python train.py --n_layer=12 --d_model=224 --n_head=7 --n_kv_head=1 --head_dim=64 --d_mlp=576 --vocab_size=2048 --activation="swiglu" --norm="rmsnorm" --norm_place="pre" --norm_eps=1e-06 --positions="rope" --rope_base=500000.0 --rope_fraction=0.25 --qk_norm=true --attn_scale=0.125 --bias="none" --tie_embeddings=false --parallel_block=false --init="normal" --init_std_qkv=0.0412 --init_std_o=0.0 --init_std_up=0.0412 --init_std_down=0.0 --optimizer="adamw" --lr=0.00168 --beta1=0.9 --beta2=0.99 --weight_decay=0.14 --lr_head=0.0063 --grad_clip=2.0 --warmup_steps=464 --schedule="wsd" --decay_fraction=0.727 --decay_shape="linear" --final_lr_fraction=0.1 --batch_tokens=65536 --seq_len=1024 --doc_mask=true --train_tokens=491000000 --steps=7493 --dataset="wikipedia_en"
MLP neurons of a small language model. Each row is named by its layer, matrix (gate and up: input weights; down: output weights) and neuron, and shows model dimensions 0-127. Each number is 500 + 50 x the weight over its row's rms, rounded and kept within 0 to 999. Numbers have three digits each. A neuron's up and down rows have the sign that makes its largest values positive.
After each neuron's rows, "fires on" lists the tokens most often at its 100 highest values on Wikipedia text that the model never trained on.

L6.gate348:534422542534473505399422450428509534532415500497515468427480504440535542527487482546450596538505411531515425554495522501480449549532534508473476482456502595565560538521505478434489457516373567442419471426435437499459560455534439535541518520533523459473482507510572446490475393482552400564416524484467537547504566506571493457466487522495452465521389502500467571549600359524447553483457
L6.up348:509477550523501478443475488400483524537480578543516538515527507513482463506485548441461544505474544462504554511387522509406551618483534451591624465540439510492507533491424503481466419460387499568554468422497462471513570484489450494494545520431473484434450569493551455518576463518492486510548573601521552488479454491518500555487501578450481525562398552519487479498490508515481541431498
L6.down348:541590485513464442513402412537463504457512518556577511546505582567462606558536541400521492470511522451481487527510545483533502582469600625513533469496456518518430529447430412493516439484571489566457520447504541479453485475488417501497432580433527527502562493520508549519430560430476541510508489522490494493501523550583454527419535539461528504467513498506522398539503518487534519427477
fires on: ")", " $", " sp", " May", " June", " February"

L9.gate393:542502457492574512407548558531536486525560549504488468478512417459512463564544543563416444572483457480545536517469512554473468423453469477462460469491511421528510544502506431529516567520480504466425455482526491464452451497571497591641524529542497459539422541492479599455510489552529547520529416378479538498477457495445411503510531495505596422424519539532500462543538436354514515504492
L9.up393:566477486478524461546531500526456528430528451461451575438488408594468560553477496565434464476623519565480547399493498471517386546493573474555521458486556519409481496461499497479503561460524433582424484515435573495503489541477617483475482490441469537466549485432541505485490420424501444518477484429457491483460517440532458444494605529542508576580519450455506554475549482499449467520439
L9.down393:523505474488466482481501543552514510568546550510511444501490510451529481543568577449497491486446529408572529488584504583477523488438442550537478567505504562540565645516486476536439541597570538458428563532498464416480518485525502557574510502485452519537513555626538533517549482567508554539510550487513536460420377517485422490500416456492586478399459520533534446589492494386475523572511
fires on: " T", " O", " St", " Ho", "-", " A"

L6.gate460:489517510416546519546450560476539556475546415490568509449492444540526440566471507504490467515498572526503532562554485580480492509531423388428528588594548514537499545483440497469488521459486468495460561541478480500539440449504453543573427411473472550548541401515423552516409528596486474512465509609441471476476449500519485401560435533529521376505488536508454503528450514482519439429502
L6.up460:507485419566481548422533529534442561493490500527472523476528448518484480373470538490477474447472460368524447494466573543468471527546564414447461526569542557493600547480504474596463464450514477518424499524556455522498461470484513484423542497515635524503537521480466494420554415511563557450469571485533557501514520512527559456428428560454452529512513482493520483492514506479528449590588
L6.down460:536486480461480524520516523506430509467449510511519501527428451555468552500525550487461520490491548508475504565509616547448453473425463525489491537540478519470543466474419476522458528516534437442453562516511487600573448527532514543534506548519487525600434456516516511484414454509455482448563498517486487462489432570497453471458444478548522500553612554595610448502435533478492450410428
fires on: " and", " |", ",", "-", "S", "N"

L4.gate442:449519465491492532560462526464412608486456508495474467578579492432551594455593528474479453486568579517464525454500459557570472475426531427401483480558470535500480535542462507454411557425527453562389527505512437578475390503462479550486413524503431549464490568544510489577516475526439579522516358536530506506598561467472548483483541509497571484502468516459507530468551561510461474553553
L4.up442:457567494583497456526503434526516540481580482462476478560576461381518507434511536505524462613449524439564502552518499380476464428486493499534469420436331376410447471497436501535496556519415470493574514522522439539555523483553506477473476531506528490480559516489506457499502490449517510387502561516587505526506442451635571532515484493566433532474536543503493457411504435631542521481529
L4.down442:485585497499398468432516570495487486481549511422559498532495511449563422496447445529528414478486483617448459505478534409505497533528474512505479467522407437448511528438452482438511480562479518509550499498401483430459529533483567510417486434599444502503599461490449459575514521539477497453575465548490481541438495552581495459499561508489464521488489500501466476504565458631463521413604
fires on: " Ar", "ad", " =", " 24", "ty", " Indian"

L9.gate207:515528463456593508459404529453441570497554461454517528471487586459496517522623489461606493426514526530499516439553507457468507458491549455467463472527624564537512456516591538466527431414548439491534474452445488499480475452497492497469601536547494586509430597474519583453487492559483522476521420512513385474512557459574489459361469559438584461521487509538502517496461529499454387471560
L9.up207:498448530472542502484469486507494471553388496585579593464536550506426441610590498546561538534496420536521408511430511546473477532526548440465424509574479543456567528508430529480544502564478506515530519564518571496533549526513578478529496460538468453600520527537418568447479456469511390454461503563427453614469458464545460519556499526579529553517567576517561539504639533553522504450526
L9.down207:529506516523604454513550446566484495583552501498529590483495453493490581520446481448456439539439563452543455591517430505418576477507512518474483462477521490465566531482533522460527457479442491535490610466523425487486536493539524541464478500405545457437518508590487532532503469466430505477594549476499491484527492600528591405560511497564584414469555438500566542450475469503560565480515
fires on: " would", " will", " it", " Th", "th"

L2.gate89:500481485539463474533465581492487487454537493452520597530530451519535606442445585459500374484573563548569487394614485592420493527448428405425512518600394540561434532526498546443525456512539517515537501473498492494493532466453527547477524499575446439392477480479565533436481422587466462525543538542553425594493395512522478429475467552455454544540526492475542430527544487472465531464452
L2.up89:535537484449487454492589576440598450445551499540530473503573483530454515451514414461480560513505502436476519453511551444472458471589493496478455540521442534574521516512519591516520472476473550476499441384603509398492603531555472509475528506598539510492532427551423546455453494565467447443503497486441466495447603465591492495570494514484542457461532416563468490463477535540561516494523
L2.down89:609490544473609495522444430499442574503490505551511503465550457548421528437532426452540464575558493522469551465545526461582470509474555597441514463535521549450474515506479577387463502480503505472525530437565541547504496491495508520510590556629436472511445615629613498454489500527464502365568459504456493508509495482369437515426497567459497514614547472528495505527455458563555499547474
fires on: " so", "O", " served", " So", " S"

L4.gate265:434591417508494565441506486459452410459502458509540576505430539517534520593424596496572513583480471582517530414547526563469398556571548461484448484545531510533529465483469571432524474502492486445489563518465466555493446478501488464481559550499561509445451505497450528523458401522593488517503477471396470588521449449486565475502541445542537460535483533446484553423550519533464548548514
L4.up265:456536563567527598461476455513467488511519483468513436559570497582479536500534502442489485565549555415489513461507490556464449623471484522501426416511441580500463486539402461509530482463472413467550525454501536465493523591434556499520625492555528560514426497480430543496559617535581529486431551556552513556507426428536559476496488407506564500602510501571538581493588406572473472522547
L4.down265:492556535466402461465523538491516490490520491446518505471523438486437539456482523545511471511366526587439516528500467522519520508549489473499460479518624481396462496420502533537437499544441477535498523455533463417435498541523565427459464516421478595445545550444508543506542383473431487627546494547490534481540527520528541430457564568623573505434493501512417553488491507449541538585476
fires on: " po", " Th", "th", " sub", "'", "born"

L6.gate268:493494535469462516475562496556435537497423484434529439429574524560533494448491421535474629395507469569535469419478509416438574417504524457580484488521484450537455445546497546421502502486523464598477427403502424521486512600497440460511552545505464452517494494597453507501474500444586559533508452455508537518496483479492548571389486494433463483481521584459463587351520467512473489628379
L6.up268:560515569498468479491494452556464457537481411508463496489624428513497560502456495493468472444467581597492467443376515511515592468498535474500503546479470540556410527496498500465489442510513425549582499469496494460503491502495411585460518544495493578537512529546555535489472614512568615411512498419551507442444493466487481431532503388460525548489494514475474525436494432547447463509505
L6.down268:569488419463469460502483479449491540539559535503583567492540439509473561511444468502496526532528606567606503475487486484505553458513563466460525469528492486480502462476478513585488536538564439550520501559562497517552351525468434563491524447515431576449363502540535541540383513497479479393508541493527496457525423506458481516525582521434484542532508489466477495436435546555434456459507
fires on: " inter", " tr", " c"

L2.gate182:433368455528465547538402584450494587693581539525479516496506451576527475388490513577496428512543499498556500478482443366515524502496514492545553459545476522583536389542485605500467509514558467574456510520513450511425444522516514505516539516426497502525452572567431473459454544615543514504523490478438538478473486466397540472408460533461513405487427548505401556468610430536523457528509
L2.up182:535547417513466551522400384487468499499396456489412506487523466484503500565514488521514464545480480581538524537468523465564523484477558476577468487475481511556485456533562546522432563547551480561518539432458427509486453485497481489549542526325462513549431528632469600517557619508557511378529440460480489376480593473411580580498520485438445443448502482513446540471522469546506483518509
L2.down182:537518373589471554448451525484418520462476487468414494475511531512498490475454506556528466500513536606540538501461526522535586496519551541563544444490496460577449486525456536529461545529540489630506551465519474530379466523468536512533518483504356543594441596578549520483439562521527483480512482447415469398488537427376580514491413497460440484527442479408526499467555458509526439497615
fires on: " c"

L8.gate121:540544413501460497585461479400474484529497554538425586571479485537476465422575355429464578471583424574479464529489516399477452450481506491458453432635557471582515455478571516444486564451576515532464480501400530593540472556526546507532530502441570470469482442542401590417467448450496550485530503469495525538448495496563561531561499498530445540471467626426513577523538522442454449561532
L8.up121:531444486537538428596455506398472437453468502455424499457496504525584465460478563443615505538503470485524354511463572570494597484472522488571493507503524418463460483462486550456452471567357399518513431549542490525529373453465475490497435505500547459445506530456530449510518456465448542440585485541610541494454523497483475424592529509479443507521515520489578510390475467454453433420513
L8.down121:502484510461454520530528578512478494521492520543479442498403546509538496447433436536533482452497488563383461521518500430552480442419530498445444459555526580470490459536493585461526471477421479564462533580538461542503462477526532486438455455466431448551483474442446533407548574494467481460586587573492518423565455498528521397550453461527599459562558484493484537551413411511542526493528
fires on: " of", "ult", "ous", " to", " ex"

L2.gate209:421528536568553492496402478539474487535430452593486521582456520498413415486573492510430500504520531499531460526505524495475379538432455537525505441426451494529576470515501472505489539498545455560474482543459637520445385490485491494483496470454503459511551552463485549411580528538510452534511582555460529526509412472446523508343503478539499477450472580473420502495536524403413416491490
L2.up209:504512634439508540516509522431514519428527448457498407473491511489561463504530462667523496451468500483458572498493468529556533508502557609475542446530473581578559530519507609492430511443465505508488561536446530489501483553484480636489482427561512463537504455440422524447570555489467393533420519570487521561470475488532506525428571494489516541547477516441544443483568616414562385592469
L2.down209:378583550447476556500481545612508497532532442526562478513511534445426449500538466457519471487552511597474476528517460467548446525419489555451541410487487490481452518470485534435444490520522502541555599413434576512386377560496549539487404485494408479527489455474441504433541506514471409502492499575521422454464496547453421548406497532453491528491487559452428430549530558455439455501543
fires on: " end", " event", "==", "amp"

L9.gate91:475495427413467452541505523493483498473505387457496542481486473514469540511504545477480558542516502440489512483448537451476415577531489505365582525584489506484508507441516442503535520486435446468481481559471424531530450582613547491513526503405498537480555424507489451426433525626523532461482557522443414539523487485526464449549445457557517442483538460427492458533535605532538446499410
L9.up91:411508359493504507507467446417489618532505483471463512433504486485436525493502453408471526538566533470504515578557557479562381438492508550551409511419571439544496553510382526398464586562573466488483466460491503458519469383497523429363493466499451487632488386469463613487588487528505571507441456364514411489473512460494429466458543456511488619420485516543520485519521454484427480471582
L9.down91:427491435490471444496552439521517531558539544547495500537486486474549438535533575413482488470517509430459435514523597469510417451520555493467507548476536508442518421463534435512504491534520542455438474443552404593570472518479427467353402508432599444526463414599526443462470570471492531460551437453580420480492413471471467531447484530536482534454522457474528515502472441443537489526434
fires on: " |", ":", " and", " Dr", "-", "J"

L8.gate160:535489538543533597508448514481586490456524452532493535545465507539510536521579502432495468481571594499506513510487481372470551450510410575458389395521527505503552453484516499469516473473510426520526438602485473513518626586474528509515484503381444496497524493484439568511439610561494483476479475509482566409474476484525501523449401480504468546550412634516470658601505487491508515554507
L8.up160:456489528475532518507559499516494533561461574447495541506489454523536517586588514379519559542532632484429437546474546582541475443527538525427472514540449543480495545476570379477506532500409530456481413500442474531450437532530452459519471473440486558566465564519473482453430551499480431530490567560507510522505455503490422541350522453487429429518475581599444501423447534529528577510483
L8.down160:542483563533474529402361453418585534463505419554502462406426513534441445524498489508486442484462527491405509520464575377599483564485454529489417467498422449372479514464538580513516447495483465589458529608560468456619537500508552533483448526411563434503475524522521520453444524524550486519482546614514567511564496513503467488524449507551568590541483540480476495520446502404511503565477
fires on: " to", " To", " of", "or"

L9.gate476:476344527441538646416474506477494500495440483503462568460441508575530488553524446492524435522511462492531485569472493547581407446508509498474514502559455500485518539501474539458446560427570507551594524452513436516498567518538616498522500431535494475498536516375489495521447619466480585524563503486444484583488467483567575546492491480525471577495502626318506453465456478503503447502502
L9.up476:380481576581548404525561531487579645522563464475497590441479445592511491468435562529560487501546495502498544449480438459485559450546601484495536549506513529520496532436551567529485533428425498418470510524461482546510537473512536591463492451569423491481560487491509497560499520536503511486564564578478502486408520540519463477556529540396336431485506539498484443489496475517486457458474
L9.down476:453585581452524494600484526440428431497432502455519487466480514458516451452452507559484421548447535595541388421523536506515462486494568502449419509459480580385597465548433412464534523439414486450494502589509477486517607484540503506462480490454486511431395543549561462431504517441487384520584569546560496465525521551507561502501453487455538546549526541481502560537484482500459452533462
fires on: " ", " to", " as", " of", "ide"

L4.gate83:395570489534542416543502478469416549469442533536436502480518512579566467537569565483529501464447579446453510527542535537551447423425588450530523462490539434555508487563475438543540577459536476504597574537470384518447501437474485466473498554532618444535433441446459430443495516522566507382607438499510622477476531583502533492498539440506520511411445444572442467525434420372405553530509
L4.up83:519533521568553554512522415452439547554615531486403541444386472474502487547429636462384457414516537450519537506527568444508529448467438529535489549527502532509472487476486518487419537455537556506465407477415507470388502439463535415470538439555485519497588514476459546431505501501383497509542498488488487489537484558445552453504503496480588521548553453493521554531489462483469429443450
L4.down83:542476516445470476501441428516523426423476592487469448500495510510571550464477479475464529519453482558564456538493493588467512488460455550468468423481544513585493521474470527513506371478507547505534528515412531464480526522460479544468447488503593552541516488547525506528546573453494465524490452467432572521597545434520512434502520495538554591650521543613529426417455458544519505400556
fires on: "ide", "ney", "und", "art", "C"